Weights of a small transformer language model: LayerNorm before each block, ALiBi.
MLP neurons of a small language model. Each row is named by its layer, matrix (up: input weights; down: output weights) and neuron, and shows model dimensions 128-255. Each number is 128 + 32 x the weight over its row's rms, rounded and kept within 0 to 255. Numbers have three digits each.
After each neuron's rows is what it responds to, as a language model described it from the Wikipedia text at the highest values.

L11.up1118:177110109105097161117112120152120141070172174157145112169109167182123110127153145200137161155158112114135050144160159115142183103153118109129125113133154092202208108185151099128100074101078066110176152121137125064127148111110108128091131121154107167110097191093141119121135091117125119158084130152222117106179113094141126156079097162094075152172075138115063139131104135115184083153154
L11.down1118:128110191108076171090102085125158126202156126062126147081149107179136174143154123143151106107136057114161096155073152130163169158105136135123112141070063113184141169129095118139088129096166102103126123139128194071136107126149135159173149148121165146144182113118121082174144147126149099190100137085213133101106146103131150104151113147110084150141092117137119109100141114176148186167157
Predicate verb/adjective completions

L4.up1241:107148114107119149135107119164143152105123116161110135149098119057126110143144130139124154145066129207109167139172140148132132131202085134102115110134110142118103123143139133110132205182143141112108116077094135136145098165160131186114108137121127118127138094093149113136106139088113151190117232133136148154109121139062148169111131145071058101168128098162086135136140130164136168158138
L4.down1241:126112119208183130097096145105110129123170145121084168116147109096165115093054101136149120126204133107100110156107134130139180126085125162122121143107132116122140123127110107095149083080156153100117154160151115150106120120145153086114139105102069143113203133154084126169196140165224129140178033133135103092054149113154109122141151129123119119140104127092163162145090104096119132128139
Age-of and mid-word fragments

L3.up677:114158162153119154162145175104117090096161093093104118143203120101113122149135129126196139195156135194168097180137086134165161123110166170135099101152146133150140127205107151125116136133086104164145160186130130143089114105150136123108135141077084118075109139089069183079111165192075127085139097158119117128095132148140121138130140107121094100135113146110129188164092151123125115116116
L3.down677:126098124112121132169127082079100159104103070158105143121231158048163118127185165184145078110181127113125070132079113098111179153118160157082064098141171130100149136132113141090109118120131177099142103161130113167109108181071132103139114079103116166093145153108113154100114131117071155099130129165115085129092133110111160080113134107119119106078134138162068142083111122119099099140158
Row and item ends

L11.up1364:140128167140118158135157089099108117048142246127157126160098144119164107129173172133188014150174120176185112105026141081135177083159155103116075092089088104118178135122126143123079135096154122179130130109151152131106136157112160170123144121153120117134133190117152175162160125108134128154071190128222123127139088097118105115162050176141138125140195187073111101152137151109105115176126
L11.down1364:087142132116155090208167183111131134070150155128147123152114160153123102135138153127130125082148176127080103107084171114102121069061105129130086150100190136172105095118121157094082163102140099117143129173135192167129096138086133090135131130118178085119135152163083122153173168168125112178155096165128150160103166116111124137141106118135090131159151122113102146179163103128101176099128
Main verb after subject/auxiliary

L3.up1041:102117140106118120143130145114102101109191157102077132089157205163117098143135101159171126095140148171148071177113152088163181132115098184123128136170134109154114147082073124124071142151116136136107111079133065144132052150142113149128184082139170113133163152158143163113140093127115104173124145183145128095219119151076112136102096163103090130160138115116171161167106139089142109147089
L3.down1041:152098118089106123113147139150128152200138088173131185105191161175128104147191115094136102098142170159186188110133127136169120165201086139099138163110104146129179098132129151080125135163078137087091111110081123125101101085136180171094148098119151099194159099137118158093147173112159067081105120145163085154169061178165120144086130106140078143111118139099075103165136190163144142134143
Sentence-opening discourse connectives

L4.up1315:112133112159170102158101138122136109044164176093150181140169130154153112133180199123173090118173152151120112145163121113150185107110122161116090094135120084129099111112126112118145131072135112123159111133132141118090132116209033088058136080141083107106138095120114178053175156124123096147121188141213163123138133092103060127073110131120130075149174184164163140158173124107136133145121
L4.down1315:053085111152093127132120066129171127125158110154140131039114142140171146094179130124125089126130180171168128171105175100105150127141092126098164121194148114181128101095082114099114129090135134056157116115170104124147066101091091138122078139112139090104162138181072134082154080164099119087140120161105214138146125091174053138116110143126108117119093154143138141114179120085155136115141
Mid-word fragments, stray "of"

L3.up1078:120182107109144127118119144113098131116087166150107095151128132121167137125142224149105126092134132150104121130185102134145122132122186113141092123178108147136104112127115138115166101103197132116117149094174164122087085159169094101108099112133175091152112125183108175091100099125127127099149132179138081095184150112058077117056139183108105137107199096151193138142106131097149133126125
L3.down1078:109099144127174085144106136121094133151188180104125113146151056188109156138161108109092143119118166173169122193102166125090179157111065145157134135100151067205128093154133151122078147107078094143152113152150106131145111115103184183106139118125133140103146112172083135146168125171086126084098143119124141159139104127075116142115099154155111124145047126135126100145159149140110171073145
Mid-word subword fragments

L4.up168:169149117160117146159203182191128126144156135120123117144151108134152098090147197158134095131187150152116116144139109120118159122142130133098153170115074182142109137130115066078130160075124071118125160050173144174064097177130150111111101088167161122095099128097139128099190110166148132108116170121155078104153152118059125142126094182129129127142139102093176176178052106073108149096101
L4.down168:168123120096085139183116113074162108132126133101158129156116148146138146134128110112147088143093127080199108149144141092103167103094155034128191120104095123217178193074200116121157095130103090160095145135079160158109124091094136094133082106146134173121093194107167134155132075142138146169072134149108093120124163139103159123141101147101165078133208166176121134150166152115121138116181
Short phrase-opening function tokens

L4.up149:133117108141127134190132136104086140095158111099138151140138110095142063155109187133078151094125164074120123114145108033087135133119130168093124096191066141098116178165089127089145158142124135087099154090145109164068075170145087142144213085181212141127123180104132139083151162127145138113183167146118071122131118140132054141130101139168170118128190132137161132131166148110101166117104
L4.down149:144131142153146187164118124116128101063128104155103075165143045149129115126092097140153155141112156092108170105116114127125145186141096090176119146115156177105128137113102141080163132136087176173131128107119154116123148144160163119146112126131141137114083145133140080140067134073123122128115171109131173142113156119134197080151104148099159095086128130141032098152102139131138099220116
Clause boundaries and new subjects

L3.up573:176101123125081123119087113152116139072184219101154180128118153119102110124153136085143142171068144148172117161154159138114154107106135106104093112163068116166121140145102153155104120137053151110160166107085101069127128138156086183043146109141121100080138160133109138165155181098139124194141230143170105139180092083055124114178110155119159130172144134122162157135145099128109110189141
L3.down573:117113159076133113171142144101121072122179186069131084076116124154143134212087086109096152160097130117112112163106233106163087067113148200137177112038140119117093103167147062130091147154166083151120098105058163124126088138098128108110156107148147160120145125105144106184178105164170185157120112095171174149098140109140146164100151109135161153160149130076165115153046129098157073056126
Verb after infinitive to

L3.up335:120115101090131116179110148124148179148123142094082141123138132107143081130143225138103135137190147151112131144152100094069119122098095105148099122136125104131108156128189110159112091112175071116093164076140120121108075171134124066144165083121125114135125180103149146079183094126151137076131172175156150142139088142088122170145105197155109131151193142117180113140136121073125127084142
L3.down335:180074158115052098136165176096104104169115116122143116091084059155143155092083130127133076143154135149138136170133160144116099120096091149153181143120062129180112167130110114097134108107125177130139089192147151195169170125059103155125086118173130119110105164146112189161140107154113188160166117179117162113095148098129114147167171128151079074160218147135114132089176137154135148151126
Noun-phrase and section openers

L3.up165:102160149154127169159132119174100130069144167149166116156114144120140113102197227112167078185138132119101093124147128100114149127144091158120097056123129178141113159116133092124085152092047102179133140161217144134176172105137044125139133070107168164086083107140135122137110117108128138124155177089137105100145090133059087126120108109128174121173113133128160153122146117148123133238129
L3.down165:138131173188114120128164151164135131157074110108123096121162110167102129093100132107103146141154156122139050083219145151101144125076119092155196196102107119187155087094136132163107150124109114170124120167175141130128156150142093119103072148157161122097095130143129117151089090133105062191145151141058157106155088146156104155156137133199127128198117115103122126084130082130150144179111
Anticipatory tokens before a complement

L11.up1319:054120183113145169099100152147144156125089132133127130125173169093115089120145126164149183109157145172160081163118165111182114118157125170126194157180124188119154191112099092152159143169155172072211186093178080042107097164153133078129212092181115121094121174126133135163194127114150104121155095145121141140172127078133140165134135139132091100087169151120143133166106097126076086113114
L11.down1319:092127119087141113174132112079130149141121151141119159122151145122164103170151106082131090156119156095119165123157111124087076102138090128101112172099131139092160092138112111147134142152122164169109180101127150122115094105171125091112172094043158148108132081118166120082159140127095118091157113182109128139196133105162103068112110185151127133121122136172154151110137121147150116123100
Biographical person details

L4.up1395:150172083150113150140152102123106133125126086061135150130165132133132115141161136116094114123144129074134123141094128117160149152147192178064136108145083105127116112136103072096123143054118138081201131138157103124153101146107139158111119112116117096120173136145116156148120100119109142173115118197164186139121114126157115114135092119070097118203100098078121178164180151106112111142077
L4.down1395:190157144168168104090123140132151112193125077201113170097105167188107128152119076104125103100059120192122147159169086135163164072106090085118134129181131072139100153138126106095105141120135149161128160083092169136146174145060134128117114128191106162155123096192126114126147064122194131098155188196098164060092173165146156105155123140158056145130197193121105099130114140153114149141129
Fixed-phrase openers

L4.up862:106122158130150125130065097118076149094091201147096114147136207132104109118120144159190113105168132143137108140126131102172170081160147105042193125094116141169142135119136123125101134136135159111136178118131098099127166149128123114118168073131156119126111109187109147174157069179138056100139119129134063103163123171129088172168091174093123186106164124172165161133165131141163122119142
L4.down862:133166142150154096125139143143163176107084152088150086147138183140131090135135144148077104144155136146104211121053128159116147107071138164139116087158102113088108183115114121115122125127156116127093129081150104158198141166096148167138102148127111168096108176148112154090108145095074121122095138104093122084113167135156140115155081111149121166180164122179123129094129145196128117120104
More than quantities

L4.up227:087174134155059090168129141139167143124106075148139102091150133087103120129100146129110132167166167121138085128189166139123117110146194080132142107172124127165110174162096130119138119111035046146116136120120044142111115112113172109168193127185138142072088116138157103132124115169158135123130090131139102124127204113120135167127166140140184141105154174025138156143111087107136059056082
L4.down227:124162121096123107170130075109101099112130149180138127159104062140156177096135149120114113044172096137103144074135106114157087111113106120116092094175156128089161082138109102115138152107166210115114115164150141114141144165052099105109071099146082138168131123074177097129100156104090136127146139151109136156125132131134170139090137126075103121114116121155140115108138122119111147169171
Slot before a place or name

L11.up601:143123161135178153156146135154095162134108168105117145186076187167106128150167125109118110141128136116090091137125168149192115064142164099130133125090149151135170176134170098104076119129117141122126166086154103140096108112099132172141137144115153101168027172192153104173093045156167145097144094103081155142138161177243121113184112163125147132135126164078166153164106154115070113126170
L11.down601:141103139153117146156168137098130052115132134089122107137184098172116140108107100144084096129150168126131120161087072156163134151128146134143111064107122116120163093121143156184138131139097079096113105154179101126074128136116126120116133087107110103125228097113088143141116088136097138136105116157103091138121128097066156162121112121139150095149181202167121107141070119160137075069048
Predicate and complement slot

L11.up19:107150158085112127144106217146176153135121151132143165151096120127131107097139119136122107146155169170134080152161137050151126117065156110153156177098084151115131125151154072094103071103111124093169124052119115109077105120109129116124141126184172133103065139159128137115115109151057150137088130178144072146185111160157102127140154112110140132117196105099213183191123099071113111101126
L11.down19:066144158195086168192111072109161099131164076130147099108075083142129128134073084148066115142171126163117127131119093169149064102106120111140124144099100200086135155110127121106110099144158137071157154135135113117071184157159110069159193107102078167125082142128146135122085153132173156119139129144134109113115183127165192162131177160112133169072169113143141128113121120183117126160145
Indefinite article "a"

L3.up646:188147097139096184140115163145130122063162088107157175157061115152103006104143051159117156128116147155175113100195127134162105127193184134053148093151102115140112146095168104113142135071125142149158141122103093094140095155135162124095106122148174108125112134194084134155140130129070106141139097129157107166132116174118128158121122196134144123127159129122143157217139120151134182119118
L3.down646:120142126109097127220112111133133165091126111158128100177098081130113113153170131135124124143168122151115137157183103109131115255138164106114175205142147139106109100173146222167156117138127135148092159097085142126075156090113145070131125098129146147164102129130117108129124158127126113057159122118137112122109124134160156189146144172116155159082140100088179177125164151112150146123116
Paragraph breaks, with-whom

L3.up1147:114177087118117146177131140126141125059097086132101141133112167113093115098186151154134113176165134043090067162143123099150135112204108049113107140085093089131156116167133112153142095128153108155116147079106092156151125126160109135117115147135119157106130116143157196072154131104170131156102156121118052090177166146106095163082133156057154159056158090152148162125093128096182115162094
L3.down1147:128077153089123154150108157108136135130200121147135141106119125188119193186121117183121146092137071168107106089078121101126131151145157151120092157150151129113106139153100124073169152196060149106113085133081223140096199135149173204174152119088099116169090058116125108155142120077171108111139187140117121126107092145133164092161160114099126096119156095131094121162125097156098111124084
Word-completing final pieces

L11.up1117:078053123119127138178125152126144135071183194103117180097097179138150117169145147074139123131108145104147112155125142129136130089117138170127122128085123122156133182192132115125039099126058092082192128125118159141094102121139130141040132121184147141120109136183080154162127107113113121106126093111167165156196133120076122132100119194133126111147106117127184126143159128146136102124093
L11.down1117:119120141146093077244090138130148131116116069147025095179167079146098113130105086119127105171160125087098179107177119147172120109153173127094135127125162181120103085127126144151106164179136167200097070152085144130086143141086123136207110117122142170065146135130124098114090118096160124096121119101117149102119128149140161153141127136118188148140125139125126111126116142036142118091158
Adjective after determiner

L11.up383:126142098125098109169181159128160121085180150174183112129140147123133135114166126132117131169132130157150071089146166057183136101148139053170089099160147126106133095155184105184109147080113085115122131106114094168066114117099032147134131125124120142163089163193161118112139079145135085142113148110114053105163150172108103180102109161149115134108176159090133148184118136085137107078098
L11.down383:165105120152128136141128132135113132095094195092148141132165163157101141107166135135169122165145170114127050124108124115103133021138083169114111095141091142161181159125108088101128093119110066131144167095112136125123096135168068110113152088130163111176158154150149181144156173099115114114137123186119092151121106160071073151132071168136067097131154145121126192173119179106108150154107
Subject-predicate boundary

L4.up1515:075106102138135101180146173105061091142169120100124170085148169167143064187115118151153107102181162131123103165099169099080159117119064208142112105171145116141106105157131111153183105097131147102175128148151097130101082074107094107112110131099154133098102180132156177177193094167125146144136169165170109173173144071096117156105086120159124096122115127141117147142052140067107124157104
L4.down1515:118098152129139125138098189093113122093136138179123128097133189145136121161142111156139133114202128135075107127149151122175160094099160153163146181095126133123150161076154164166090154172106171137164064122122178106131159117110149193100055141087166133093131092127179180181110100076158146167113093098139181168094097086106133170175142110083153160183178132115068095113137130131105109130112
Pre-noun modifier slot

L11.up622:140155134155135077149098133127166152092110179108094146107150143115116139139107156089127180168151164118067155136156166111176157098180169127108106119152111169190113098109150130201090141154134137116148149152133136166090102109113089128125173163086178112130069118162103111099204112140103130152141175129101164163112155162086132070106053102130143154072115109154142140128126123102171184182089
L11.down622:104052145174144148034132166128106136184078177059115128133131134129138148104189110124108119123153104156153144136098188214116196143161115183145126096133105089152080168064083172105198175170120121170150118116140131125177098123122122115139112099108142112070170119166124149064063102065055137113068102137126149096181097062132130121130133103181091126161121165153144159126152067149148098129147
Word starts and prepositions

L3.up1297:114153045115127112169150049181154161134095059053139138167178127150111067146142134092138099130111117090113065156182171106090201066120155097069110092133118080126126135152158085183070145076087070145178103152146124139157185144107136171076133112177135139126100143155128161103121148115146119145109143186161127107140142139152122118105120134134117167165125125067147176202168121106175078190110
L3.down1297:152048109157126118141116132177152118139059108177133170134175141198163150173131177083080135139061111131175124131134156123137179092092111135137170147142154132115105137170121096126062134109106126150123122125125184131155112182079158149151159194140100144152134113152132104158156097134147112107128138234170116110186167123142137144165078164169048150108179095119065117149168138129144113133115
Naming and labeling verbs

L11.up36:100112092092189138131153208196081186135180142127179121104122168093166088165163188143159098145195124148113109152085096089120108167131101129149137180133122078163149098167121147108148118119161155075129124074166156123129031105189104156123182126177115130108124111145093118048104136070116066145078158130118096143152101133133102162092133162132133128158157152109157161184108128106176125130124
L11.down36:098134150136113125072097106166174166250140207108096114137195101163139158089121071153168106085114112150101112164098175128177176243098128126109198118107111108144069138110087108108137145147110116129087174141136100108143141126147157116153133100122146110076174084090114128109158154151109109129157102152159126162098086081127078099138099095133157151128107173136085152076139116127140159148137
Word-initial prefix fragments

L4.up1497:139106110115107170169141146127101115073087216059137158156122124101151060169136235130110151161139120148117149111174156131114174073125178110091090082143123105104103121138159099132068105154077094216151113130131158143067115118161085118044138083079145189139132171131170148164161205114060102101140134120162111167123094107104145180065115141197110099124159135108201106205125149103187108147079
L4.down1497:110154146118115130156143117166127135082155141164113157163199117152177140140133100163181103108144154119097126165160112096111187064119133046105135166053096171115168128138116103157110117146149129106106135125131069094098134222141132134149135196171121104141134153078131122112128124120137175190163054169117101126072160078113137124142144166117146137076145103118080141141131120181122098109115
Verb after infinitival "to"

L11.up583:149152082100124144187142142106131115021115136163113145134113171154097088105146152126082155172155139133189110116154175092148128093137144110115072086164102136101150141196182107127115149091098086112135158129149085126063148059165075114114152146107117120180044123166184115124146170151117085118117169141175128124144148146093128177113129195136142126074126136105143136182102123078142151134068
L11.down583:155146108138160151122164118146090124087118151103149151137128149168104106126163150129147156196141173125161085139148126125126156000170123156094093081154104124176169161149150099110162080113106101112153177096130103131084110093193076097103149104148154091156124164167134141173144161107087115103144171191138086146137123143089078156085110177153111089119138126131147190155110167112110155188088
Sentence and section boundaries

L3.up117:130096084124119132156120157130133138145146198080166153113153187107152099186139107173165127102184134111088139131114132108088165047142102162133167105093136107162147128124087077150122160108087138133125133164183117143113093076091087067096123092113160157096098147145173175160148113158126067090132132120152127154255138077077149146115133133127103124126143151137125081152078168085134089111137
L3.down117:135105161109079062162155162107129111071121126161171176144088112128127149171123110127062104162122145152079113124162157094090151102165126084145128134100177102085088139115126134106162128064098132061178076077190121136111127077135154110106153157101095107142120158078095152175164092114168149176160179158174195178158182139122144165151188123142146104115185163101116125187138150090134128118130
Cause and consequence links

L3.up799:103113128120062170138184173175124055122178147138118103175095148158109112129130104189159134146152126169082116163160100125113168109194103074128129135090199169147111124129135122089094095126135093147125109108149148153159149144112145094146116123118104149086109125088156076143083091192167145181131137096150178122139154047097155161110120088079192099115117157099138164153096140141138124133147
L3.down799:155130142192204106074076122044144164081162137116142162107172135129104176111079101111190148147053136078143120142129092116123150077062112129139095145081087125113137117112152152179088115103148133145142118211179112076153136126143114113072142087177122130155153119153124110133121193095167127077113143137107168085112106158160168121136112132157084157154106126163124132121134122068078134156125
Word-final pieces in tables

L3.up1204:094155147152132140135130109143125066123062107145151152107088167101107155119102120076176152149159154169098123168150114122112086116143150092166128085127147153197170139133102106184175154110091158151130096141097038107134110128113114080142124120149126077123128093120128136130161115157108116102099148121160105107148145147107156133159160098145176090120104163094115095131158148129155109134132
L3.down1204:134174119093133144154107084123132121123077148156145103076147150124076113129134130158072086059108173119119137189105097150122135177168133157122076122167127100101145101137101094142110058115052133130106162075128110148113110112111141123083232144147105149154128110117119175118124141159132126113120159131162163131146163150102179115114150126136087123085140126119220048106173124186184122114133
Section heading endings

L4.up202:134159111141173077152118117145073128129081117097120176144144164059114088124094096118077135093153098112141068107117109119161068132042142138143071130152134065101189122153098087108137130106183163148107187147131037127101118130101120099173170139154111150178099119165174155102121150136075102109218132190166121098125151165138112158162121153161114117059133121109189120110117136088076121165116
L4.down202:131114139093094152077091112132156092137118147137129143128131117186130165112149161143156112142194113143087213174199132128167202109181072122090139136114142180206075124105141162160102138126049092127115085135123154147127174148125120148090073067086140117124129110074104122140145100152192094205093080097147122159131147174098129140095115122083130128164127097110169153129167063125139139160150
Token after role nouns

L4.up641:065150105115113140139110187067114110073137107135136148128183174127116075097121201179193161110132144098137045092152137129122152098106099099130093132093154089137136135177097149104149066101076099106129145073167130066096135176214115076135074103111118154132117151130167148140128090140175072093127145120118051129168132059141090133107115128169171156092134119101146191127067118040150116105120
L4.down641:127114150114133099119078128150108145085128169103165126109079119153085126152197074093129131153131104184107086146137138117116144147148156145106142141174165110146123146100141147109114212121118120165137102182069097124147120050076145187100144108149091143162131093146121074141091150077129166128099124021163155175159140128099172140112093120105123136130087157133120128131166121168116087149172
Word-final suffix completion

L4.up1308:152109127133164119167132144120085153107104145119222113138137148102133148119170154133169187131123144099121114112132152057064173118191162132090105131128080143186128152099112132136064091085082157144146115144108159133148059101104109113090151104100146125202116120138110169137179164158139121157157165100141138163178146154056070110133092163114122144114095169115192128163164128144137182220109
L4.down1308:148159102108111148052102142113082096135110173169125114073156117183129123144092158106171149206173185149106100129139163139149142056181158163125099071130147123150107089093156152070064088076137141152107103168145150175153091175089141228122161149083121134114154136133132149114124113106145093134153139109133120213106169122086119092154105129152155091136113123156195104055118122179107152138108
"as follows" completion

L3.up634:128140113135184142182136105156095093109084096143101133172112166166123099132193148155087146166157145092135051100136114085145162124166185089131124075165063114107215148187115119145138129127104112087114129100128110126096112140131126093152172121174151086160049107134139124105078092126150088139158190214107094130139119105137084211099113155137103184091114140105211150132126144131200102155047
L3.down634:099137096132154143162118089119109101092137150110136167125080190115103065144124142128116168128088112113136126097168142083146121255146140125137146121143112097146128140172148134150127126134104119101110125108123088115119095125159099119098138134143132106163080122144159125135139109136153081140145161121129137137171109137097106176104090121139105146085145123106125129153119153126127159128091
Sentence-final boundaries